python train.py --norm="layernorm" --qk_norm=false --attn_scale=0.177 --init="normal" --init_std_o=0.00371 --grad_clip=0.5 --final_lr_fraction=0.05
MLP neurons of a small language model. Each row is named by its layer, matrix (down: output weights) and neuron, and shows model dimensions 32-127. Each number is 128 + 32 x the weight over its row's rms, rounded and kept within 0 to 255. Numbers have three digits each.
A block is one neuron, or neurons of one layer that tend to fire together. Before each block is what it responds to, as a language model described it from the Wikipedia text at the highest values.

Description: Commas closing a sentence-opening adverbial phrase, often a date or time, as in "In 2000," "On April 14," "At the hospital,".
L3.down56:103148143127137122148118128131164123127166130099144150128097101135189122105092172095141127120145167093120173112091131128109164050127158113140140163106140131180154095143233127161080074128169106096148083121088140111119155134150166076150080117151109098128137117115158099148155155077142126074

Description: Inner pieces of split numbers and words, mainly digit chunks right after a thousands comma in tables and census figures (6,'50'7, 1,'60'8), plus mid-word pieces like belie'ved', decl'ared'.
L3.down76:071152108162138141130150102172095098112162134097139131179188175103110141113143140129162160090136142031150172119121100199144156135133149089096108124124140129086174125122194145098136129086102155059073111068109112121114139139132070126124099130131143117117110128102099168148169129142142140131

Description: Interior or final word pieces inside multi-token proper names of people and places, e.g. Fuk-un-aga, I-sh-ikawa, Kumb-h-oj, Tins-ley, Harg-ra-ves.
L5.down184:170180170100136099114117113103182150114150091130113071122146053096174160142146129134108149126121135106138130089132089140132189096134128105132174121141113128112171116146160107120165156165072084107131146111061175107140110174169112153151077132109184135126065083159097111166173122166175162106
L5.down414:098142132146109120139163128149149125143126189073164146113111154104128102144135150131097115115148104116013147089147173078127131160142095080148155163115108164130131053137152114118100076089132098132131110120108127184162106118097139096112153154165044093152129105052066137132144171095182135180
L5.down518:121092131137148099114100184122123080068136082175170117127140101141071142193128126158099140132138138123090130138134197108119144097165133067151147114163084164088075152141160098154125098140168117098124126156082138134111108176174184140059130101186173090086125168118145133171161135155060092147
L5.down567:135163199104094153094124133098119110155106070067081153163151103107117204156114089151133140138141119123085164087194165154133089217198091140119135128100126090112109116098185075146127094085099114157152165172175123165118129102139111118105173126065207080111129108092114138123142150137108095127

Description: Periods closing a full declarative sentence in expository prose, often after a place or proper name, e.g. "…Beltrami Avenue." or "…Pope Benedict XVI."; occasionally commas or ")." closing clauses.
L5.down150:128117127082164136127119124106108149103117132104187104129160162142099137127101168133122194095151143122126088138147128202149145109137095117142199124135157124139159118119092126109093106223082153037128146123089125109152095081125092113074166127099055107130155126157146126109084130125088154161
L5.down176:112151091127143046101101142064156181204131099109140135173183186172138103101160163066188116099138161100155130125126114114127157151103177112139151117130159089181164156078103095088069113185120165162125129132142136116151139073149128123096107122126087162120146127155128094141107144111154127123
L5.down201:103039141098158132142080115158136133158139118171181123123136115118089150141167153125170168148166101122142085192092118100187095106129137206112166100119110153191138131120082108168097124142126071083096133110133132127130119156083096124186145121149103076137122167094117132105083142138128150126
L5.down601:113103088138112155111094086086119171110111171157157092132119092150099166085167121094172182105144185106169142149127151124149044119150152147144095122094087150198074111076147141151118121127136093081130107137151113083163117132105146152140154147135156144144165085128148159058137131136137172084

Description: Inner or final word pieces of multi-token proper names, mostly surnames in tables and credit lists, such as Brund-y, Coy-ne, Erlew-ine.
L4.down47:087132227072100146119166145101128164126161146119112121143151132119117133104117034163170131121105135135145198171146087066141136081158081114093129104124103158163127173151138162117164128067080133155144153183123199081100113128175124117124120111115209106134131130145171107123142159142111074133
L4.down53:058179171133214104123123105155125085129126178108144174125184104179087110128091129172125149092116104132125131144156123098145114140141069074148122107124176153188096134122103146134095123131132178139110082143058153152140108152124103176140165094132111087115092094068163122137133127105146119113
L4.down169:131108145109093094106145125154165129186142117130139080174097067130082109175124089130077161107072107148160130158168144110160115120129148196131144184158129130137157100101138093166107156147136115073089139081057132099141109180182163181173100099144154121116130160184123159154123128171098156121
L4.down185:163139098142085106078137135139153090120115116090135136130115120109086148146099128122139118095100152100130052159159147107129045128155116117149159106116095060103140156161167149141125128156100108110101118135148132128123083113192196148102066153145127145182107152083074113161094125134089131165
L4.down214:183106140145198160131098141099096175144109162164177151116148161072068108113162142117151149130126136143095146149122154119118145135080092149162167109133126122093173095159052115074154145151144107080122127177115150131124082087126075156131127179082153191150186159161196154136089079152104171082
L4.down304:148156131154190040136129098162129162147098134099106123143148107119146139177110097167043111144135078136124099150116145117096092087109130159187157148152090119076103132155085141133149081188121141150182112170089081168144114193105089124097102116131089132096097108166169113104139117205129113168
L4.down319:122080087145119133107197142113157139096139162139113133104112148147119087114116147164101041142107153124172155175132104088142078149143092074121157136140146108118119149178114058112145111139173114150196117148152105143091112148133166176132116126179192075118120173176171131136167079154123090135
L4.down382:082152184100096123070126109114106100067143079126147142174128147079088146118078145086068120088195131135112153164126122145134167142151098110055120135120161127157175147107209136105128184169121106105129170150143061127084129091166157154142102159187136081113178036088170133180153152152161168130
L4.down401:180203163063106101119133079114193100157160183106112107135062159162151087159167085206113097139112157088130145135141145167114119141116122155142104127128132086119144056139092129094179159126132105099138110119055160107190111133172156090137078121132133085158151051123096088187147115132143058129
L4.down438:145084154072167137133160156135124111101137140143117131156117089150107153133091125182118153088147156140209130130158144187073113145099113103136132196145114128130093090121089117142144106084180182145096084109123056077112148160128196105129150123137048078105164095094140101138153182177121121130
L4.down531:109154153113151159118184185167178092130103173148136129105148167216122106131107091142154133157113125140159105191109126137134095128116091035055093142157130185141169129117100097104131108180143176112137144163120126136153085102125133153130098112149185173062162143111106107128121074124123104194
L4.down555:063092151191138091107162156112146132116112099134140050125131147094094163133087113136166134113124154184106102206080140178111151080141122131137105068093144176127178134099125120168111160146128177172098079194104127124106112126160132159119093106137152121096170149182065106110109115122162167134
L4.down564:133126100097134143160114111162122152127111084087186114168167150110161123110108183080128113136188146166117120141186197127130105118181094159152151093069133131094126104148157087128224124094138132175174107108114092178157086087158097125110185168131173115118108115117127060098116122151075080097
L4.down611:189170109125068088149071103162123128126133149120121104162177064152205122132157119114129142102141108106129102106111130208172085125137127123153101126137177101105130171140159141113087139120186115075161172088114154167125155123155156165170131092092143152112147144120139108121114139071115054122
L4.down625:110066100113114107129130169065103129111139144107124116130134127203124103210081146184077159175131135147164117187141144141118074098136181061178134115111139104142137141115141108167119200150109137165123117127043137185070109175196117096125146134097103114091137159125158122174082147165152096146
L4.down633:141096143065150113155158128152124105138117156128117148080191116108082120143121099089155193167113179117085144115135174043161131135156166088201086131170107132134147097118126109097114087137131114079118152181089098179133152145139117141090115098125138094088139161141138061139121117127179111159

Description: Periods and other closing punctuation (periods, closing quotes, parentheses) ending a clause, usually followed by a new sentence starting The, In, He.
L5.down339:126151176190161164102070108091142163131079110128190141083171170160101090144170120112182114106125158132118091123085106091120124143121146136119159147139137158124117077144132106165106088170189134147117140126124096154095150121165103122140196170109164128082087165137073155093177171158119144097
L5.down389:067103138115160144051123107103136146158187122129119098131133195155120102151132102074163149124170127138133115145112098081126160159169144102088087110129113131181157160068071188157141105140082131137118125177176110118113112111129071099100128174090112091092088216142153141118129148163108160117
L5.down403:106152155137136149127091098096144125186136085120129084227102121148120193172068090130139133133157121146091113144126121154104160158138136109129114102155127154125111179111064132151117104215134108144080109155091159112066134090136137110135168149106086101147146125096144170100076150151157153167
L5.down522:113108144115124109108151148089165120174145131106126178141171102129106100178097130136109133135157183123081099178113135159149121128108098157160104121128141135080083075053047133144164070138072166138067184141126132125118136112124118087138131053126159120050103150188135193107161195137161173130

Description: First digit after a thousands comma in numbers like 2,830 and 49,058, mostly vote counts in election tables; also inner pieces of long or foreign names (Gulea, Gombrich).
L4.down18:141165092106094124175154100106070095123154152130104073170079106170133140091142131158131145134123153137147088130145141150117145075093138088108159090107185108138165179137162170102097091121122146084083150080123147109148127107137160144096143167087108140194152162198094073145140078057108089149
L4.down46:101132125106133192177096113130139085125141067134150195132203141125130107112136130114111100104142095133135125136098099058092090084118110141113131110145113166118110172120124130170030049131156128193133136128188130096090161109122056112149207153174140125146134143117106148153177193121159130085
L4.down86:151158092077092119183090071145122132147153184132093105157203170053153133128178089147165151104112074120163139158167176162140088098154131124138128102198132190061208150108102156081137126135049113095146108114086123093114120130177128089128118104094157140146109105168133157095114142082075136046
L4.down90:143084154172076196159127123117129120182121195163118092120156104119104142132139136113193033115157100138131144129158139133080100089117064127119150188132096111104100107135136105110096117169069126124080120105179192061126090148137193124161119142105143109093166170170146171095180111102169103148
L4.down102:061143157203171073154118114112128144110128150097107100106117169138140107118117173092121143147092094164133168152121117147136199122078053137105122140108159115101115139170154160100155125170098149173140106155095108159109140093184126131078147191173141055061119071062155096080155092168154088079
L4.down123:082110153147137067104168082160099124101152106134127103131111145172233139087140154146141146102062160116153147091145113159142096107063077176192126155183162084104166136123105189067141116097115145123135130103152084129130105142150124130155103121130105105098153104194105161082148140134191093142
L4.down148:111154150163132112110150154215120120165112128129115112102171096121120158063138124113124207109127126148153151098159126084132112120187125111160146135086131127138072132153204118178164131203118154127145190082114121112118107112169149162139098122104077145119129139127102115129098102144126124164
L4.down256:119162145152108140179144145146115145097095149116075121099122118141178069151091149113126172176158110140094171091067116186091085130155165179120109088131159114162064130087201145120117183125106102176137126140084111123148168071089110160172123128131119100158166134136080118118096089111155122117
L4.down268:166136138100117111161115089157146190159112151138104113120126180147106196157127080171094112139088140212110159126122103087144141121157103146110165105086093120150086120094137125151119068160152139155079127159170087051109139163117082108161127208108055130122122111089098079115138098093104116138
L4.down284:091169119102189143070098120181058130109077159127109066139110128129084184153107120136094128052125108124168156105155129153157104110146164122143108102075097137154150119140150143106128127127147121152117084144169093205129100200182147073056159129132164155091136115103193178095138198124161071146
L4.down321:131136087114107095203072125103085167136103139144138111069128046123159173115182113133156096148108070127132133090156138189169131119101133090142133136174192136073104160144103154095122166091106090109140143112116198159179174132095121125156178141125139144140134102104122186108129133083101107169
L4.down356:083101062110154135163111152093083151158096168125096119119192097141122101178153109127088135130097132132147103155102163094122156111127118145180115100099115128144089103157100178118193093130142105194161141158081150112151134139106098112134105116080139121104110095097140186131123144111169141193
L4.down448:128181164174138154165088086171142088137132165122155147120150123123124117145116099105093119115145069152136113116135176130088168144154109149125144071110105176106158134193067104163184159146092149105053132151166145118147128156174161158079103114091101112158081150123071110125074116094177134108
L4.down480:096123172115158151099146127130140100117104202196194141140114153112117107130141145137120132127182171134117120135130065083103072155127126182092107127116117119122153160180166127149158110121128060157095116110146143125088117128159152162085133133093144090167135124124121108186105145187186162128
L4.down518:083107124093180093136101132144138114096134186117086141162095152081177083130123137119128158112058076143075139128158110109079222134143130144118152150108096115142126065167147148167138109119120075100085163143098113191128142124189124130108089141152125152152192132102135157145125073161205138107
L4.down628:135146073129153139142089091158053110142174128184078165138138102139149132088117179138130101121117121114126130062162197176198148112098134025118162104067171173108128120152176127095142155106115103162104098082129140170097211131103127124120150143083098165113132134112190168077140087132065136123